Part of a small language model's weights: 4 heads of 64.
MLP neurons of a small language model. Each row is named by its layer, matrix (gate and up: input weights) and neuron, and shows model dimensions 96-191. Each number is 500 + 25 x the weight over its row's rms, rounded and kept within 0 to 999. Numbers have three digits each. A neuron's up and down rows have the sign that makes its largest values positive.
After each neuron's rows, "fires after" lists the tokens most often just before its 100 highest values on Wikipedia text that the model never trained on.

L5.gate571:487485482522479508508521519512477490507498489513471518500511552490539480532508537483514516488469510492509502498538498505548489526480514475475498470510483458513499490501489444493518496485472462524471498502483495498550527519468483501501450461505514514517511518515482536531482507531497505521
L5.up571:525517475467479490507496480525522534490464480487488489471527522539480487492525521531529486491513515447457503503487496527488505535465457486505478512495520490516531534502552473505542493470514492502444515480515515470488461473480512468555510489464486454479478520514499475458487448516468494513
fires after: " g", " v", " c", " t", " s"

L5.gate554:547508510498465485520472519525530506491515485520503506468492489484477453489492514519486547449508489521491499456498493483522495499474502429524454501495519501522484508502515450474516516522471506470466524495505489521467524513471536493506442501493538528510488508459553500520508507497532526446
L5.up554:496455488509485520475531476543507498490481489519499486486442457425522485522484522496458478504488523471532521541452551521459494479479496501444494477476503470484499493536509496494497451506493499522512501507464511491490513551502519434505487471508515511487479492520509504506510492453481470517
fires after: " C", "ic", "C", "c", " camp", "ac"

L5.gate3:474484495487467477515491489487470476539532512496477455462478492513534515528442488493488519538507513507516474476519498517514481489481460480450488541498516537459512534523534475520470538547447506484463499511532511545484510541523518461495499488542489494482494497454503446548527531488495507499
L5.up3:510479460501478524490560488546453487514513528493448535538483522467505502456488512489487527515491425484513494530504554497530481511499529502467508501519441535535492530508476474513525455519505514518536506524494459476543532513500515516484464486479499501499460514482526521503480512535498529455
fires after: " f", " prom", " del", " pro", " trans", "ol"

L5.gate408:505500503513480502522498541514516548518467515505486534487496498511492464518495535458491511485546450516487505475477467475518472506507470475509524506476513502487447486461504514489510540506461514479524510490499524521533470488500465491497485516520517528524525483559538548528486503515508569529
L5.up408:511520531474573485525466474492478482456500474523502496507497502471453442527535506506475520499507506470474513524531534476516530469506543493494485513496500473536492501522502450493515447547465474499533476508516529463482524497517516467515491484463491512494503545502502467510461516528487506485
fires after: "|", " A", " B", "S"

L3.gate226:536507512494503480476474527506450528452468430527455503465496532491533496498491528450456532506508513500506528488507510420554505487496497501516467543487486524444492531520523518515529458503448514508523511487496527500480496490530536490506463485556484475559470483497489548507484512523523508509
L3.up226:523477479516465479505501502468488512502521499511512484469451536478519480490444587533494485534466494499521489499523519489496519479539490514487539498477499489495514515533526485514512462491497471476466506501497514462498533485548539474504480479490443460525475479548527526486517523475520472509
fires after: " h", " g", "G", "us", " st", " c"

L4.gate565:444473488517482490509464520516489526471484486491501500509536498495503534515521512485538492491499495519526515483498505476513487565506470502515418515481518461512487476481516531461515530474495511522477497520518477521491510490442508489519498460505523503511530476499461490551504504488509524539
L4.up565:520518475533516452479484525461473501516465541470512478482534487510529519464506459494468464454480538503473486497534501528483465517495526517507545512496481505504549475484498503500485500509513549456509507471473539500521492463501487491516534513493509512447517447529526517510485501500506484465
fires after: " p", " P", " c", "°", " s"

L5.gate540:467513493526487506507475519473489495518474522539508527512585500488553529485489507472489529487478534510493525511438512508540452490541511472516527479505499528474542511483562513463469509539483489479491518512470494488515452516548541509494475523472531473569519502490498479511538498519498496503
L5.up540:527538529509492479482488482498443482484542434503479533495511485479501519491508507456511497513486478480520533529515526462503482486519525504492501515486514491538511535491494471488514439512513499540531526507498505532531538524501513511491461509506515493535477512519487509507461525469488517548
fires after: " p", " k", " v", " d", " P", " W"

L5.gate529:469548527460485483544488480474539453447526468505482549507474510523492500528507544475533448492529477509468537546478492497535509531504445483550528539548499459504473508514483496500514475515475512525485517510527548541488510551452493490511448482465480522519536449477503504474461467509551512517
L5.up529:499465492486525461476501459458451457530483522504482497453505513490537504521483505507492513478505483458533472488496466477540481508517500498523503490492519453497482531482495508495527509520495507503501479488535440480513573481488548517508491497501476497505513493506470499516486548464454485459
fires after: " g", "ar", " G", " o", " f", " Gen"

L7.gate498:535513548513537462501529521528432527474481480501479514461539482481485472489517524503516548472477491493460509492486504510512529550466485500501488508498509521499488514486451521488504533498471492506535514490499461519508482494493515508467490545468510468489447518553478494478536504530519517441
L7.up498:488504499441512505524510486427491514498507499499501491529469536511511456505510483455491466535523476465477475447503525512513481493509497501484476472508477552482487473527459480499483532502442490496484464506582458489492465503554489539479485510494493523485483535491501467527488523478509510491
fires after: " S", " s", "a", "z", "u", "r"

L5.gate62:496505496498493475508493501503489490470513512472469550535478576539493483504511512472488503477540504458517506495469495466551484535500515502512524461477496501463489510517490458434490500495527461494461497480476484491468505525515531501462520500483518564512530529513509507538534450464550563505
L5.up62:505483478518480492502507534467511485491504474486541499544508462539446523533515459540504510485546490542493473538491487477465485478553527536466514503513506505492467499556466508520496484523481508480449550507537512474441509503489519469519495506519520523463479493512514518529498476519530479501
fires after: " An", "am", " J", "ic", "ph", " M"

L5.gate546:513481466515517529505488526544492501478497463492489534505536528525464466545497514476421496455482481499494511488510506486524487488489467527511481520462477464524503483477498496512499474518499527511481476499498529471470504497461523514529478509525459516508504473472524488539495499536535547474
L5.up546:491488487518497527536441449458508528493502476515540512477507490523444450498491503509466512465512497499501506532483532514549538520513472546491455503504514479495482494531509502530465526537489504476516514480476490501446517502539492538500517544520477515495478503512490476504482481508483495496
fires after: "c", " c", " C", " h", " al"

L7.gate53:517514512502508477491479509502469477517508512472487462483538519515510523527497521520527500538513474502489523505477511478480490501520526518517451514485503508487525520521534468504484488468444505521505519522499560491514483534519522466494499513484478464512489468487489494530487511463531520472
L7.up53:523510460485493484474452496484505497506507493481481471521457494521505522489471474520514586492538485497491541530472503492482537491520519519535481529485522492488493534473514491511460477515474486493485485502489513530511513506495481505440534509516517541524458530521498477485484477504524523476
fires after: " d", " D", " r", " is", " H"

L7.gate298:477499495514488493510484486485538519524489500494537484454475470515550484512494477492495494493490527461496518497508502476491547501496471467478520495475484498508472493500477500556510451515484512546453494513477493457513520482552495459506497488534513471514523521498530480518526506490453547536
L7.up298:492474512548468516525476493507543454492551533468519500508569505505488543508500483493505492512431495513507493494505469488497493490498535512541528488494541422514475523476534547545474508505457537532493519487451513497514510476475481532485500514486513473476492499498476488497456534535535461445
fires after: " sp", " comp", " bro", " p", " P"

L5.gate493:479515505518466526540512564513509490503549513467467508476510501540499504547510543505476456469480450488437478494512508501514535514496476532493471503462487516519497486526481468511500481487507484552485477479562466488464519518492459481495541500554500449513507488502484501521489526497512447436
L5.up493:516479463536513477495504504489476507538550459479497489482480505499501486479501516495522495472518526494464509482496514497483525528519450545466474496464482504509454523484523453502544485522449517486510505469513469511543475509540445518485494472549526506527463455507504473523502509492493482505
fires after: "r", " L", "ol", "con", "er", "in"

L3.gate385:490496525521498519476484526499494492459529496497526519526500496494481549500544473462511528510510505536460510456523482483509483528510501461512476534533476438502543511511499527469494507510472498489530504509517535503505510480509494509522477495501478498520458487458500497491503535521519506495
L3.up385:537501495450520510520525525439482548519499512503547510499492500468490489512517470514511540482483480517524554495493497521489524511476490493519483505493527509497479499479490493509513497524477509506522496529495499452515497477512484505505506528482458457536502590509478502451509494532503497495
fires after: " S", " s", " B", " r", " h", "B"

L4.gate531:523547484483520493521485519519530508466479502522479507485491519488491548501518509471535471490522511512433470497480507540491495534525487509570531478537507503470522486471514489532475489517482479501521507507508518469567511493513508528494468485505506484569502504464440527486512519500479520498
L4.up531:496530526549481505548461507462458498502491489533476543525510497505523537480483507506461514517514470505499512468508476483500530548540451498478424504515537488492502505514513489494486519531543452521504488477484503490502521488516505508495489507477509477541540482487478489516537507528497503480
fires after: " k", " r", " d", " gr", " K", "l"

L5.gate44:471529503518512502518512521486530531512503537476469566465545535494556474502555498501514530523497454492442542521497522482514526501523469506504478524502544466553474494496477467474472496496480487530453501494460518489495498496478543487486489465518508543523522482486521487477518490498528512535
L5.up44:494518474552425465494438493476558510481495474490514504536514540484480486502515532508487532530502527512517485498503508511505483512463480497512443505501537452545541529544431459532516493495472534537482506503496497513507513528535539515459524512528487484534468524501510479472478490496505507487
fires after: " g", " G", " c", "eth", " epis", "G"

L3.gate362:519482470533519493478517523494493513503526493485518529522521464497447495464509502478532513487579490471483532533477476530479485516493488520518515481503513575506484521521492489495479492505451494505462517513494497513472480496488500516485480516532471456486500474419527501505530540484567515493
L3.up362:492477506536534530473505479500480513543494505446521518504466453475466499478506465473501497505518497478541482520517529525481472557498514491493493473507453501524469448503478477523562513481487473525497504506429493497512494491514456491571481528502515552517484518492523528516524512454514528509
fires after: "stit", "ac", "id", " in", "ic", " r"

L3.gate253:484490493516511543528485502513527488489520472560509525533508464508501485530548482517450533479500516553437541500499520504509487478518511478490473516498506473474502527542500458491492501508498461513512492501483488521474558492520487507499481493511431507502461493465480478517509508551491517510
L3.up253:522537473487543516484495497546487469470513454518480509487445484512503545504478526513519502506523505462515538478470500501509546494471489488456493516469504516534458433492483466496514442498493482516542521474508497496534472534509503492508512515510533524479502532515461456469519454466509472547
fires after: " A", " H", " I", "a", "A", "enn"

L7.gate75:494502507448488517483482514501512523475538521500482505477525484507432491494560564521475457480481492505516495487505458474531528499521458492489506518528519517490516488447524518483513485502464522533481565519497502468513502516486492514510490509489504474534517459450493549530495526501517540517
L7.up75:513510467496506535523468500471507493476472488526510498484519472548529536535499520488513534478501458501493534497521483512523488489477403507497479506546497475509522499529472572455509501548497548527483486493497520505505489461508472501470535478498460505496479488526515515482493510500431533490
fires after: " b", " B", " c", " Pro", " E"

L3.gate25:471503510535481511537484507530495518530528517488494527544520440525497478448470493540497529501485522533484471477510518514497507552545521519511495494504530458467514495511498477469493488532454462500451519495487515497454489452525484519485540534482476511520510489478497516510515493491491497448
L3.up25:498507496481486464507478509502535487525507483482511507493447462503495499530496497475503498440498466450470574508511542509469478470528502494474499521477482515525466500511520487496484515508493465491540520512507476521545525475516492521478484484523494475499537474495516550529484530485454515537
fires after: " M", "M", " m", "il", " Ch", "yn"

L7.gate245:483541523500479458474498479480519484526508480520513452471534533499524475555493471492471486509472478492557501528515501518514497493474519494476481464485483521506521529494519512477502510517494492545489545494494485507466561505498508469491471506486496507518466460511515499501480494522546497501
L7.up245:512488485460505477522501494485475528500462498529484473513478484441492482522521467551540489519521431495493438498460527510497530494543467477515451522482527497501463522502494536489484491539501478465512486473529527504518522474489521477475510532519518497509486509467548463519481515508490567474
fires after: " d", " D", " c", " con", " "

L5.gate431:498492520543496528534499510520486518492520499494509512540483547492516472504546514486506496514507467521498536519506544495547460504521493528537464515531497461503484533532453511487492493525462494490524478553489485509552512521486531519530494551461483534516519484464470544521496477513517495471
L5.up431:493504510500520539557539538528458483469550502517485497526499497489476498528542526479491500445517511530503502467532511443473483504511487543514533450526515504472509524484519509499507484501521473512495485528521524505476518466513475520518507532475507520453571495546490503512536542525541471485
fires after: " J", " Ch", " M", " Char", "J", " Thom"

L5.gate444:500519500529499509531465518526534491496520539497493552533511537507498496533498498469515523460497517493477516494487466536485483510539490517481515490477530470502447479514521518469509555486499466524477493511520485514506516488463530503511463499487502482515527524467482502557482538497505532492
L5.up444:476520509527499516484534539509438504506494492466481516492507498462483539520522481483519549509512543534480505488502479496495453494490528539529493481503477482535506506545532495483491486496499494499453518464501473500503511469511531470525461550493468512481493505533525500515500474516500523524
fires after: " m", " M", " s", " Ch", " ag", " c"

L4.gate213:459494522495545509514508534525501544460531509465479486536481517482473499531518488509509498477513476517479512531431546478522542483467453507492491465518473511464475525517455532482518531506490510484525528545539509501485498529525480471526530513489461478498461446460483507531490505529482519483
L4.up213:493499435472479531536515581479493499479491542493518494516484499526509517530495507509456485522528491476535549553522498497491488540485467541503505513499519525484494515461474517477515510484486546511473482459455491476486473518495478495492496528511521485522474519493489500496524476495507530488
fires after: " e", " al", " O", " S", " E", "O"

L4.gate350:527529481540485503474495524484534517492497508509479520497528432500502522488566500477557443469544486496492493522465546524489507488495459488510502477480494481512518512471463449469468476532443508486479494490477482521501523478517526529457507528506482482518477477513474479485509502487516574493
L4.up350:509487484509527490510551501497530506507479488527520527539521497467432474488547514469493447500515523487525517492509499483448489547459533532530477464472514490483537530529471465519496478463449543480493503463505504512483528503497553486503488565488461469477504514502494543517481515498506499484
fires after: " r", " R", "R", " S", "-"

L3.gate392:494507452514494502505502509548468495481495527470483477480524525488509450487482509489501529454486502508494483490500478493515523534499491504453484511488486466511431497464512462509483487516476513505465541490495544512534498479488540506465477546531470506481458476496499512457465516502524545509
L3.up392:518508507482496488479482465535477491498494502512500481481513492512517483489500557501504458521534481496475497494491513495536493483540537532499572525496424458481467489452520489441542493496507526479507515496503552566498489484490494456523501509514507534482489488502494462521515510537547514518
fires after: " P", " p", "mp", "p"

L5.gate381:500479561487497495483488498471534450468526496502486524450539467516536521529484522489551526481497498549484525520487526535540510518453478487512513494540522464503530549529449493471476450533488461497446506501499539500529492532503541483470470503515525520497498473526480497488513505511482505497
L5.up381:510491490524520495501455556524470530511488515488492502512497522464481505504507530526507517481484495493493523497546479510492503480485518493498515506519443533466532476497504483543539515491460459530511467499528497523504512528467484559530506494510487474535504497483503508522469492493515448506
fires after: " G", "itt", "it", " g", " c", " C"

L4.gate103:481441487513501505505507556475518524459479455497481513515475559519516513511578497508479508474524470511485494508465501476489489457490471490530509490513517511454505509529527445508526526542524512503498548488510493508544560478477488488511532524543501468509511471513504491490493454504532580528
L4.up103:487491527468497510483500474515472458477523469481481490526508449539408504534529495543508480504498481553536519489549533520483469552523524494500505485498506499458505456458497482489485473497483481522522545511472476500508478460472453470465527522520515489505459511487492525510523507475543509527
fires after: " in", "In", " S", " In", " E", "S"

L4.gate45:486497487533494510487482535482496505475513486492499515514498541468488501486512529458540453469481536477467519533462525495499470498501525494514534457506489434501490533490474485511529542524517501483540534453448470496515547524530504484498511528520496486522479530487481507477478485506478534513
L4.up45:474479492560491495497496486516531477525499501450521557480525482483464507503503514507473526460476517520493518470469474562496512531488549522452504552505498485457472483519482461452561528502521508488498513497461515467523474492519503468528519523488489487492534483505494539491495526473497497516
fires after: " S", "S", " V", "iet", " P"

L4.gate492:445495517521478501497541507526485507500530451521451513531488497470518492479560524497507506539483479497484517488525528489514492514494487438516503486524483518507528482465511467461490546536467474485476494476488539492534482529481458442472508534516515501506470541468496501500481482491498466503
L4.up492:491536485500488507485517535535492514480469488506484527524477517527497539525477505472507495520504496550500511458511504528489503492472469502455497455483488515459535548484470501504495520502487500535481442445515476512467501496495515499539491442467518505533493522535535551493493534479465504494
fires after: "A", " S", "S", "E", " (S", " G"

L5.gate268:492554511520458475596477506531530527463491502476466492542559519502544510523454497475490499516472480533471467474517514478526509525511465483540512493522517507501514554487502487497483509486459489520460488491500519522474490512487510460482476481487544477553527507495466528497500516489504556497
L5.up268:522492500506506448541437519481477495468490479500490520495542495497492510485528506444486516529495448496501516433525492462519486562513484476480471461522499499475500495526492511511519468486474490493477498480511529479456469526508537529456497520577508479502503498503523508490487475473527494506
fires after: " k", " K", " ", " th"

L2.gate532:524491493481513501512470468518506517481468472468528522480491514555491533585532495456504472488502533530537555469459516500442489464529476474494550485470499503515509498510507538447494485527468507502486519491470540523491478492525530495517506491521514490546466502493491488512493518499502532492
L2.up532:543507538537503518483529523476526484535508461466464442487502478505499519506493519530486525498532554501487522517474480535514519540490539497516482498509519492496503524529516461485459448559498493509502526476471507527520534497434518508483515461496521456498483528499480524478454520537463489508
fires after: "\n", " st", "–", "ant"

L2.gate123:486466504514507506452529537531478455519500501518459496512476507499490504497520479477507533452465500477476498523480497500480573491493486470477468472527480501500497498475494539520523532493503462532472472497467485512538504489498478484499499463485489508539496507468537518534516506463509504533
L2.up123:527498475507505519496469501482473504511502492490529524475520431468484487525489493476510486531490499504531525482519513488569475480528508517476513488471498544506515492488479489480525475504502513470517478473503507473503486499468499508527531464489525512534468501539538517455504538476481499491
fires after: "E", "F", "A", "W", "R"

L5.gate414:484508457549455512511493518496488475495473491506460505518517532518498487518497493501540489471490477538479492505471479493529511572517472447471477477519520504544497510463508458543519477490515530527493498549494512546472518487539485540466474497556500496501458500482534466517495495490510529493
L5.up414:488526479507481480530516538512488481474495486515508505524559513490478520515531507498508470515528517547532515496524520489494557485484446514516483506523504450460507458532478478553492465479523481520493505529531491444475500543478522505478545522472479506520552478467493531507513513495491476513
fires after: " N", " suc", " p", " S", " cons", "r"

L3.gate127:514514491561467496482498537505545487501524466480499524508488500495489506460515486484514531483456506512492461508457521484545515553509473476468486482485522472436477446487521503505527522509534445517506524547471497481479497500476521543480448515558497496490490520517522518536507489514484512541
L3.up127:508543509482492503519492463518488503514472493458473493497499554505513553498461506468503492487490518500488502482496472507486530498511513475509546493509499450495510512509494491507538576473519504485533533505462455521493493528522497534521511477498507477495528503491522473512530555482433488491
fires after: " N", " cons", " rem", " m", "N", " app"

L3.gate122:496530535523492541500518518508487507486483538512521563521473503500499501519512520501468499502519489501489533502525487478499474483525507505522477517539519485484494468510471534462506529523448503507486530522510485438487514495501489526538515483496475474538505437486523510552487543508460512470
L3.up122:486480544484479524461427474555483473479492499528498530507530510491463533507444501477526492518494477475468547474455515457546501528454467507491483538508495470515532462497496507540477527535512474522502468528498496504493510471505499502504487493485445508495476481482471518467502504501505509534
fires after: "b", " m", "m"

L4.gate331:496493517513482499501498492499541520497487496515498499476539522520496546515520538489512510537476483481506497443487485483549538530511503515530513505490511504509476522555537542499466472519442507506484507520507486461501513479510533534493507461479477494541534486518490497514517530484479474476
L4.up331:485459517471527485521475492487483558570482527472501472467486496521469521514509497506470497498517516477486517484481512518518494525461465453505525485555512465510513478511462484481493492544498532493538462472483487514505516449457491493531506492489515487543507583524511489442482481511519544529
fires after: " b", " B", " m", "b"

L5.gate26:499505460500493467525467539519510498482493502468473528519558514547466492525541495478494535505484476516473503473468500491547498507500431496455506477493509497475516522500455477542502509499487481566473483555495514522460471495511509488494457484497519533494495487450521489491509521475481525478
L5.up26:547510529524444447490488500455495505526466484480549516461515479471479494486514511517501513474494504505493452516505508502522474515482492535442529483483491504480515520517456522524537570494480494509480493471492486493470495493530557528502496515464516488499501461513524455507513492507546466555
fires after: "n", " n", " N", " cons", " bec", " "

L4.gate559:461488480514501499521502536527477477480486462528447503529497484540437494484537475502527514501505466497489495534511553498532490497479505500540541490487540431499443498525515481496483541500495509562482544480523505462523564465483506503472481505500497524503490523481508525499468517489489504500
L4.up559:494477470513511493496534580464519514474506480474502537524503485530526467469508510523432500507509483484485522476488526486507498502527531483523511497475551525467484466577450481439492443512480481509515525524503507453521507519557484530524497521455506501484501520478458513487509459513499521505
fires after: " A", "a", "A", " J", " a", " c"

L5.gate291:455508445503532523504482541511499503527516532509482509494477492505511480507539542489505523459472490494502501498464516470518518536543507473460527489532485487514493502515513489514503484494508523518443519477512476498496468525541512493492455509485492557494528509489510558568517472532519500469
L5.up291:491465469497477501527485523516527498477535493474536506535527521520503479519510518502496494470479474474488533489496506538491479466471527527512503471501503503505497482499506457465429505503488466531527523507558453497521504517498545517487503534497542536475414487488557471528496530506493513483
fires after: " C", "C", "c", " c", " M"

L5.gate257:499498506509478519484515532489532502504522527481469510509527481571487513472547503492492519508525474502486525533459510490544557511524493494490509487522523472508499492481500482475527525504491493474466543509515551468502509504499549500513476506462507518542525519515514494505514517513471515483
L5.up257:499489511492518509497502454481470499467447518514502483514495532474529508488512450507467512509428526496470489471521530508481491460494537516539479515498548461523460511524448514558480496500460485489525511549454500550541467498475501498517457513528483517451462540519489512477514461529519503501
fires after: " A", "|", " 2", "am", " 3", "um"

L5.gate237:511489495504505484513513498494455515496550460530477485471523517462498439508494501467476531471545445513472533540492460510524479528503543468491518499529468495493486532498511515479500524545498511476541504529521568497482507500524441550510447471541476474474459489505509486550487519456519498472
L5.up237:521460510459495485540531513517537504501525493502507533516458510537520516448479498508485515518496466469496523442499457521491528483481466471543478523485505530484528557500527498453506522462464505505516482461480519540502498548543468500507532477498515488534509529466539481501491491515505539441
fires after: " B", " A", "B", " Soc"

L4.gate383:524520480511485525529529461542484507476523494547514524511525519469515443488511472497503476528531469497491488517502466478518582498481493494474505534498475488485514510482469483472443496474483487534521493576555507463478488528553519507454481452501505525514519472490511487530466443509492556489
L4.up383:506492500467491461496511541484539536498452515484535503503489483468521493543502488488481564497498514501510523498473456493502462456508522516481490530506470504522506519521503492500487499516510520492506456517519523503484536501555479482464535527492516505527523521513546476461470475514496482547
fires after: " h", " e", " Th", " ", " st", "e"

L4.gate148:499504506505482513506515514507499524498528481492489497530507535486518535518483498490491533506478494523475513458492476494528503463514466494525495460542540471493497557530504513484498493524494503502480518536541546490506507556546566477537436467536456513484501500451509522459506481522521550512
L4.up148:492501479573491487519472547498484491486484518487505498502489517487475539526494490513460480519522526511527463494528499525473550520545481491533467475485531531522494526490544513519534501500525495522472525548518513504504512498493443503571492494500515521510499479497517520502537492480480498497
fires after: " C", " ", "/", " c", " (", "\n"

L5.gate512:536483480493504488507534518524491495506503546526436505505500481517510509474462543499490483503512496494506457478516546488503476483537459492504477491474489508511461458513509518492522518532507479531489457513540484459550487510474455511484462493566521504499469526483510470548481499499501497486
L5.up512:518502511480518489494505537490485505513547471522549488499478505498463468551485507537489432496530518496534477480485526504512518503482485489488483509484522539532499529439523464480500507477507520534519489499509548508486524510506467535503526503468530555506496481494466498510503513465474435482
fires after: " L", "L", " Co", " cl", "8", "ol"

L3.gate231:499487486455514503469499516532510480436508490462482510516466525516512504491513467487470511475474467492503525515470487505476527488479474483541498489465517497443509494486496497486508507504463456472496508517445466526515535498531470516499467541478482484532464546526490497494491508453534531484
L3.up231:486486496520519470507416502495495517503474499486513531466478523478517457502488514502465524498473499479483554448520479491488504525520465526519458463533503488500481533513526520489493518513468510506535524527495505499519517492527509510478492545481421483480562530531541535498514552495506535503
fires after: " s", " S", "A", "S", " A"

L3.gate92:472499561544499509504510551511490548476503518498478535518476470517540485479519470505525472465518545523474482524518522490508512526554508502481496498554537528507463508500480439464485508528500500505475528489507508519517489482516512460452471508499486529513537511505487542539539531499472524465
L3.up92:492496494521478439492430527492500538515495498468502499527509486538464483503540495498506501521548519509486513489472493472523492540497522494471485524470512538492502483492472502470470516463512496489500543561526497481505508508540492503488524484485445491530503472481513504524520518500488565497
fires after: " P", "m", " m", "p", "M", "at"

L4.gate180:470495529508549470456491478502496531508472516468519519504524487486481486485545543484497504490538475467518526520455487485472481535481490513539475559459535479488480529486499507498535491499472547492523500489485473481471472520521510498517519543487499489526467549488488522507519518474505513493
L4.up180:492506505457470557480457476514480557530506479475488549505492535513512527549490503508472529500483511490543538500519511520478470467496456471502467531502484511491503513498513503521544461441463519468467499520503502529522481554491551493571511475495524501494538508506498512520485481514476541517
fires after: " R", " s", " r", "S", "at", "y"

L3.gate358:497502488474518482525498518508535506491478479497491484490473493510492491501533518522477507513470473507507482498471512493498484480516538443515461531502464450483510509534544501502479506476476478504478507479460516480503530526542535529506484519473495505543493488467524490528507537490511489517
L3.up358:477455504538509499500518507491493518494499484467496573517514531499517493467525529471471510476479502503521539503458512493454462485448525494529483476492510490524480495469481491504483540539453490469519516497530501473489497512533525517488464491477502487518478499482499555510549518466451511516
fires after: " C", " t", " s", " T", " c", "ac"

L4.gate572:533543538514526515466495531498533557500450485485502509536513490499503475478506513457535489488505490502514490513492533517527519533485458471475484493504482502511524493467492525503445488515517505488547504468513552462513453503488504498523486523489503504531507522506497547487528508445489497480
L4.up572:522458518480553535510481492474484495509468503494488473529525486503472471472494492519487500473499531499497514457489504496472496511490456470526541500459494534455438507480537469516559499503566541513461491463519527542504536482481502555534506512496455513503523511456509498491469542481498519506
fires after: " R", " Off", " d", " man", " r"

L3.gate539:495468499523493515474529465500520502498513512496452514463549511514490513502466530491488507489540572488492461513506492501536511458496501483502526465531511462472490537487515496529489501517476501469519524463478534481520514516484484508510488459434494496517496493473475519507513551529522492502
L3.up539:502506502504475513527494507531471493530504498500492475506517482520524451501497536494526483523468516472486456520492489480464511525531473496490468519487465526492466463416491456478496511492493493529494533545497486567517517478511498520506486498515482487478475481415534500509490543484517534529
fires after: "c", "min", " Sp", "ubl", " Democrat", "mp"

L5.gate350:546517552458487523489524486523489469541512507512446493474511486513503514529513549552518506481502442450481478478474499503502493460443504501508487496509463514491506540541536515474460520518508508483502467516504533495447517516519479463482497486497504498490511503464479490488483521521482510474
L5.up350:496518510488479487480507478511535544514481472485493497522465528520507467539505476545468514475519490543461552520509494547523522548549476488539492508452536492503499503523485556478461502493486464494511478474500485467550495489501503509462480459507501557471502526458536446502488481509513529497
fires after: " D", "E", " b", "D", "ra", " d"

L3.gate337:507517487502499521546509520521494508480492514504492512510530509516483489527511520532516481501474487536491500527510509519482554525490506489524490487567556488503520500497497460504498470515487503538495530516507511504520453461533545498449520494501521475521523523516451519472522498487486479490
L3.up337:543474457549509485473524523482462478506490498454517533517535478477511535485489513506493501474509446545511496534531530508485494537499459507506484488499513516493478466490473457545462518474521491542461486526519540505470471477472447533500503548510512475475512497447490513515508469472506555502
fires after: " D", " K", " N", " d", " P"

L3.gate336:546516474491476494485503511495540529502514528486513479515475522517472460503512516468467513462480496488474471496481518514527481492491464502490464503502473539521494497461474530486548525537495499493502534505480506533510495501504510506460484483467462512500510518569509469504570466480489523530
L3.up336:523468462473538514524548469505505492502479512505476474490470518481507500505500521490484450491490462495503500498491508489488523506494478547514506491489537530481455531432487541544553480527506494497514542512517501461495506567495498506497472494501490539469505552516498533483463470464516519510
fires after: " cons", " s", " S", " us", " me"

L3.gate235:493518485500507530496526516525475461493485472509506496488523496492492428524515553534489529461481488526517466476501564485512527506464471442495498494525517473490483498493525480502525498509473472524498481495484524505475473508489495504452503511529536497536519515475509485515478558526461501490
L3.up235:505540535510459458531540449510487505501482469502466502461458452481487483467505492527511518505523450494504470533475500476486500495527568499478512516489517473497476463500473495525513513500504461519520517480483513509487490506504479501532501522493523521492475513496502502527474515520487471526
fires after: " V", " v", "V", " rec", "v", "C"

L4.gate171:507474533474553494467487477490503531505484505507492526509505504473491512506503520483506503538480502505552500459518495525505529472507444477534495482517475432531495463514500524519472488488471490506473481457486540538532464529505499518517500521493494516556560524525497504501520543503460461509
L4.up171:532495476463481509507523524459498456519511528468479497506517506501470523446523490550485509514509501484531486513494497451491470483500496509497493508462510474472525518515530453528501512518506478483486520477441516470515499473506498429538448517559516495446501517534498469508528525523495482517
fires after: " was", " t", " V", "ri", "u", " v"